From a checkpoint of a small transformer trained on Wikipedia: LayerNorm before each block, attention and MLP in parallel.
MLP neurons of a small language model. Each row is named by its layer, matrix (up: input weights) and neuron, and shows model dimensions 96-191. Each number is 128 + 24 x the weight over its row's rms, rounded and kept within 0 to 255.
Before each neuron's rows, "fires on" lists the tokens most often at its 100 highest values on Wikipedia text that the model never trained on. A number after a token or word is its count.

fires on: "." 74, ":" 7, " fr" 5
L7.up467 [111  92 135 157  73 139 130 176 154 145 143 147 129  93 119 122 143 163 130 117 152  85 126 107 170 154 144 136 121 126 114 137 167 151 141 108 141 145  77 158 112 135 112 157 150 109 165 122 125  74 119  98 118 117 137 130 126 153 102  98 131 116 147  74 167 176 129 143 107 103  89 127 161  93 143 153 120  94 152 144 103 128 110 152 122 123  98  99 112 146 104 143  97 119 158 116]

fires on: "." 35, " on" 13, " January" 7
L8.up1002 [108  97 115 171 112 133 116 155 110 160 172 165 129 108 124 141 138 108 155 156 158 128 132 138 133 126 164 132 148 149 102 103 145 119 126 107 110 179 113 142 119 117 146 141 129  95 164 117 127 123 138 148 147 111 127 125 123 146 115 127 119 122 114 134 146 152 147 135 137 125 128 121 118 113 106 152 160 128 114 135 120 138 180 127 120 128 126 102 118 114 120 148  85 164 113 153]

fires on: ")" 79, "}" 6
L7.up589 [145 134 129 100  93 125 127 126 140 135 105 166 158 165 122 115  87 116 123 167 132 117 117 142 171 119 129 130 162  79 152 172 117 155 117 144 144 128 137 177 116 125  81 158 147 114 128 161 116 123  96 134 168 111 131 135 127  98 119 152 153 199  84 124 125 154 151 128 121 163 135 146 131  87 105 155 130 126 112 179 111 109 107 149 142  88  98 128 104 113  83 129 118 127 148 122]

fires on: " have" 26, " has" 24, " be" 7, " quickly" 5, " not" 4, " already" 4
L7.up1483 [113 143 106 134 130 113 105  93 146 129 175 201 118 149 115 102 106 110 141 133 138 164 115 154 172 132 106 118 160 173 125 127 128 161  81 127 113  95 154 137 126 136 118 141 100 127  80  96 140 132  93 182 122 111  95  88 145 161 124 121 141 127 149 151 181  98  68 123 174 127  87 114  94 141 133  91 166 128  88 169 124 102 163 134 144  80 127 138 159 101 121 138 142 147 114 148]

fires on: "," 16, " 18" 10, " 185" 9, " 184" 8, "18" 8
L7.up1396 [165  92 126 109 143 111 122 175  97 140 130 137 106 107 148 115 135 110 107 107 144 118 159 117 122 120  96 107 103 126 138 122 134 164 106 144 127 125 159 111 113 116 143 163  90 116 157 126 138  91 142 179 116 109 107 108 138 104 114 117 156 151 182  84 168 125 152 162  98 116 119 144 106 150  88 125  73 194 115 143 117 147 149 154 113 138 161 120 148 122 109  95 117 145 143 146]

fires on: "n" 20, "l" 10, "la" 6, "e" 5, "re" 5, "d" 5
L5.up729 [154 123 116 127 105 125 137 126 102 123 145 139 148 146 124 131  60 151 106 131 116  86 131 106 161 121 143  98 137 107 126 123  96 137 127 161 119  98  83 142  85 136 102 144  89 119 139 160 158 107 100 124 138 139 109 138 101 117 118 165 103 132 139 131 142 121 125 129 114 131 135 137  95 124 131 128 174 139 152 144 108 173  84 114 151  75  81 101 146 161 199 138 106 142 139  96]

fires on: "'" 43, ":" 14, "-" 7, "isi" 4, " of" 4
L4.up49 [155 113 123 108 159 149 156 110 130 160 128 148 133 166 164 128  97 123 146 135 197 132 166  85 110 164 123 139 118  97 122 125 138 129 118 145 114 148  92 143 132 131 124 159 127 115 138 138 111 120 119 135 136 140 146 120 142 159 137 151  82 129 141 142 138 175  93 101  95 116 120 109 174 100  91 131  96 134 123 113 113 137 129 121 121 154 123 118 170 111 169 183 135 146 148 147]

fires on: "-" 31, "ed" 12, "w" 10, "'" 8, " and" 8
L4.up343 [108 179 157 150  80 167 130 138 180 126 101 116  99  93 170 115 148 135 146  99 109  77 142 150 122 146 119 139 168  93 125 139  69 129 122 158  98 103 114 161 138 150  81 135 185 103 127 145  92 130 122 144 162 130 140 120 125  67 151 150 143 131 107 135 154  99 127 101 109 129 139 156 144 119 115 107 154 156 142 174 133 120  80 110  75 165 149 130 119 158 146 122 129 128 152 173]

fires on: "-" 51, " of" 28, "din" 6
L5.up1457 [118 130 122 152 103 131 156 116 168 120  84 149 148 150 112 130 165 135 101  89 110  88 138 162 145 124 115 111 142 145 126 117 105 172 140 114 149 141  88 132 155 140 135 115 187 117 124 140 111 119 148 102 106  94 123 161 121 118 181 109 110 109 100 138 152 123 137 134 134 134 137 110 123 174 113 107 106 176 158 125 110 103 105 100 123  82  94 128 143 135 128  91 180 148 151 153]

fires on: "'" 32, " United" 19, "-" 7, " and" 5, " of" 4
L5.up378 [134 141 118 101 146 143 153 117 135 140 142 143 107 191 157 134 142 150 131 120 132 152 165 143 120 126 170  84 114 145 143 142 129  88  87 154 125 139 129 177 101 154 128 150 120 131 148  79 125  96 155  83 132  81 131 121 148 129 127 117 144  73 153 137 157 108 134 162 106 132 125 125 188 140 104 155 122 141 131  93 104 109 146 130  85 123 138 139  86 119 141 155 111 166 150 111]

fires on: "-" 19, " no" 17, "mp" 11, "h" 10, "si" 5
L5.up1489 [130 121 129 129 105 104  98 133 127 129 158 158 110  68 132 131 178 147 135 139 124 119 128 106 166 150  80 111 119 145 132 143 118 175 121 129 168 129 105 141 152 134 124  96 144  96 139 133 110 116 147 137 130 132 111 156 135  93  94 148 141 113 168 123 101  66 120 115 127 125 113 171  77 146 145 115  76 183 138 112 114  90  88 163 144 137  54 173 116 120 139 117 140 145 158 137]

fires on: "l" 26, "in" 11, "r" 7, " per" 5, "ł" 5, "n" 4
L5.up138 [122 106 150 124 134 201 147 137 116 111 112 148 147 151 107 141 150 154 103 119 135 121 134 153 139 139 155  92 167 130 134 140 105 130 135 149 134 165 163 132  89 106 123  84 110 121  96 154 124 149 137 147 151  81 150 132  97 151 124 154 125 109 105 160  93 132 132 196 144  78 114 122 121 144 107 133 158 130 142 110 143 174 122 151 124 153 144 124 170 119 104 100 102 141 120 121]

fires on: "|" 26, " of" 13, " |" 8, "n" 7, ":" 6
L7.up522 [158 113 117  98 143 136 105 112 126 104  85 170 115 148 158 118 122  99 158  98 138 128 114 135 151 120 128 129 136 142 103 168 130 166 103 175 129 121 156 181  98 121 130 161 120 143 153 134 150 143 132 113 128 115 125 115 103 147 152 162 109  87 134 148 122 131 106 152 106  99 151 139 173  86 134 125 131 141 122 156 112 149 154 121 106 122 103 167 136 148 139 161 113 117 138 139]

fires on: " of" 25, " in" 15, "'" 11, " first" 6, "N" 6, " on" 5
L5.up257 [126 110 127 135 162 131 161  97 157 128  85 133 136 155 104 100 131 164 157 103 137 125 146  80 117 148 113 100 148  81 149 160 124 102 141 130 101 136 134 121 121 111 118 127 126 163 169 163 158 121 145 116 135 132 112 143 152 170 140 114  80  98 134 112 146 148 148 119 146  98 140 145 159 125  95 139 153 128  96 138  96 113 121 150 132 100 130 158 183 162 125 113 133 130 100 187]

fires on: "t" 24, "d" 10, "en" 7, "n" 6, "h" 5, "ick" 4
L5.up1189 [129  97 114 147 170 130 123  92 118 153  93 149  75 135 123 120 117 157 142 154 134 156 130 159 128 120  94 145 121 163 131  98 121 104 140 136 146 114 125  98 130 142 105 132 159 156 134 196 138 161 101 140 145 134 123 123 106 119  71 154 149 122 126 127 143 111 128  78 116 117 174 133 134 122 148 158 156 174 149 126 145 117 134 117 101 111 183 143 159 126 161 147 139 174 136 116]

fires on: "d" 29, "ed" 20, "nt" 10, "gen" 8, "n" 7, "ted" 4
L4.up1342 [141 150  88 159 140  97  93 110 128 110 103  92 123 112 165 145 170 157 165 140 179 133 163 114 175 156  77 172 159 134 178 120 107 148 139 174 124 138  92  91 147 157 112 105 136  94 101 189 138 135 107 153 119 129 116 124 145 109 113 109 171  94 127 148 125 125 171 116 134 111 100 174 138 142 109  99 112 144 127 118 180 130 131 140 127 122 149 120 125 159 137 105 110 147 133 125]

fires on: " had" 17, " has" 16, " ass" 7, " expl" 6, " have" 5
L7.up63 [119 163 113 127 150 136 172 182 132 125 170 130 105 153 162  91 129 126 143 107 165 138 153 138 154 105 157 138 143 111 168  77 116 109 136 132 153 146 128 119  84 107 121 101 111  91 147  86 117 126 135  73 151 109 116  96 127 115 170 148 102 112 152 143 129 158  97 132 139 149 102 179 153 167 122 126 112 133  95 106 118 110 163 111 158 132 190 105 171 142 117 146  97 158 131 151]

fires on: "." 44, "-" 9, "n" 7, "b" 5, "ua" 4, "h" 4
L4.up661 [119 120 154 139 145 135 124 177 126 101 121 164  92 138 112 117 180 108 112 116 158  95 151 126 118 129 181 112 142 135  92 149 132 147 143 141 115 127 103 120  98 136  85 130 158 148 178 144 157  90 132  98 145 186 144 122 129 148 102 126 171 117 111 107 110 111 157  87  92 145  69 123 159 151 118 151 133 149 140 155 138 157  99 100 138 107 125 111 116 117 111 126 131 132 151 136]

fires on: " has" 26, " |" 13, "=" 9, " have" 5, " had" 5, ")" 5
L8.up1484 [101 136 130 109 161  85 108 104 180 136 112 177  92 138 109 126  80 121 147 145 106 125 158 103 202 116 125 155 128 104 197 114 125 102  69 164 104 107 139 121  95 145 124 136 121 114 105 115 157 126 144 113 142 131 167 130 146 109 126 179 129  84 144  85 130 133  89 154 162 116 124 110 131 167 110 131 141 103 111 178 171 134 122 118 137 140 147 113 175 112 132 125 115 147 140 144]

fires on: " of" 30, " with" 13, " by" 7, "-" 6, " on" 4
L5.up57 [104  81 109 155 104 148 154 128 136 119 124 131 164 163 132 118 149 139 136  91 181 101 124 140 127 146 171 162 121 112 149 168 149 127 120 143 133 118 105 147 125  81 130 112 155 128 119 104 135 114 121 120  50 135 158 111 115 109 141 150 154 146 153 132 137  92 133 132 149 168 173 154 108 137 130 134 133 126 168 139  88  84  96 114 162 125 122 130 108 140 175 119 126 166 103 189]

fires on: ":" 17, "-" 12, "l" 8, "n" 6, "man" 4, "er" 4
L5.up997 [127 134 132 119 121 128 118 140 155 127 163 118 111 174 119 136 118 158  98 145 118  99 139 153 115 112 132 134 155 137 126 109  93 150 130 125 144 163 116 117  79 126 131 123 150 150 135 147 106  90 132 123 133 158 122 129  87 163 136 165 127 116 103 117 137  94 126 125 130  91 155  75 133 113 132 135 104 127 146 135 163 178  90 139 128 147 145 130 147 136 155 155 103 118 143 119]

fires on: " |" 41, "%" 12, "|" 7, "us" 5, "ł" 5
L5.up1056 [ 95 139 123 159 145 172  84 108 139 102 160 114 164 127 154  99 100 105 147  89 159 118 150 112 102 128 113 160 138 156 123 137 107  94 122  66 133 141 117 119 176 138 131 139 116 178 141 125 139 159 126 169 129 119 112 140 128 125 105 124 156 146  93 162 147 122 119 180 101 118 140 140 127 121 111 112 133 125 137  97 112 150 110 134 122 172 149  90 110 148 101  98 158 118 163 112]

fires on: " |" 31, "|" 22, "." 7, "\n" 6, "0" 4, "1" 4
L8.up513 [ 93 149 126 152 122 122 131 141 164 111  92 132 115 112  79 104 151 136 125 123 132  97  93 177 128 152 163 147 108  84 115 133 142 143 152 141  96 126 130 148 112 109 118 113 148 116 144 117 113 109 119 169 111 130 127 165 130 147 142 132 137 144 128 124 159 137 121 140 138  91  86  96 158 106 140 123 135 173 158 102 101 118 127 120  96 121 117 145 118 130 129 129 121 114 142 127]

fires on: "19" 15, " 185" 11, " 184" 9, " Gar" 6, "18" 5, "t" 5
L7.up911 [145 138 122 148  89 156 140 155 138 125 139 112  85 176 177 110 106 141 133 133 110 113 182 122 181 101  93  91 117 139 135 135 140 103  79 135 131 142 129  96  87 146  70 130 158 129  93 134 118  82 162 131 121 110 133 140 142 158 124 105 147 159 167  92 123 165 125 165 172  82 125 154 160 163 113 148 100 129  96 115 133 112  91 143 109 145 150  92 129 111  93 131 133 123 122 139]

fires on: "-" 39, "elli" 16, " station" 6, "ti" 4, " inter" 4
L5.up1300 [148 161 123 145 132 105 148 122 145 155 110 126 170 101 134 138 183 121 109 135 172 109 160 140 156 169 112 179 137 184 123 103  77 172 154 149 136 157  99 180 172 111  95 131 152 109 101 146 121 106 136 124 126 133 127 120 109 130 185 153 137 132 106 165  99 174 116 127 117 154 119  70 116 117 136  91 158 111 140 162 153 110  96 168 117 122  86 103 134 142 108 153 141  80 118 113]

fires on: "|" 26, " of" 10, "." 9, "  " 8, " to" 6, ":" 5
L5.up754 [157 166 141 129 103 166 146 110 155 134 153 158 130 118 118 158 151 106 131 136 141 131 156  92 134 158 107  81 198 111 112 122 156 139 139 139 129 141 133 130 114 143 142 118 140 124 119 113 144 139 114 126 110 105 117 165 120 125 101 104 105 114 129 102 123 170 125 118 112 115 105 159 119  97 151 121 124  80 127 143  80 128 131 134 114 132 138 120 128 166 121 127  88 150 103 115]

fires on: " by" 29, "”" 8, " ST" 7, "'" 6, "}" 6
L5.up278 [100 139 136  99  55 153 140 158 132  96  75 135 150 132 149 123 126 115 140 137 118  55 131 115 116 118 148 105 145 145 158 167 107 139 129 150 122 117 154 146 129  92 129 115 157 121 112 118 134 124 148 123 125 137  94 102 112 149 131 153 105 136 158 150 153 158 130  88 101 157 132  98 152 122 115 157 130 123 133 137 140 101 138 113 134  91 119 113 129 133  83 113 128 101 128 140]

fires on: " |" 43, "|" 21, " of" 9
L5.up528 [111 110 159 128 132 130 110  91 173 168 141 140 133 159 153  77  91 170 179 169 154 156  96 118 100 142  60 110 118 113 166 135  91 121  95  89 123 151 108 140 159 138 149 139 114  91 178 147 113 164 157 124 128 134 153 125 127  91 137 101  97 147 120 111 162 163 110 197 111  93 138 114 102 106 122  95 112 122 120 132 137 122 120 156 114 119 129 131 100 138 101 111 132 124 196 130]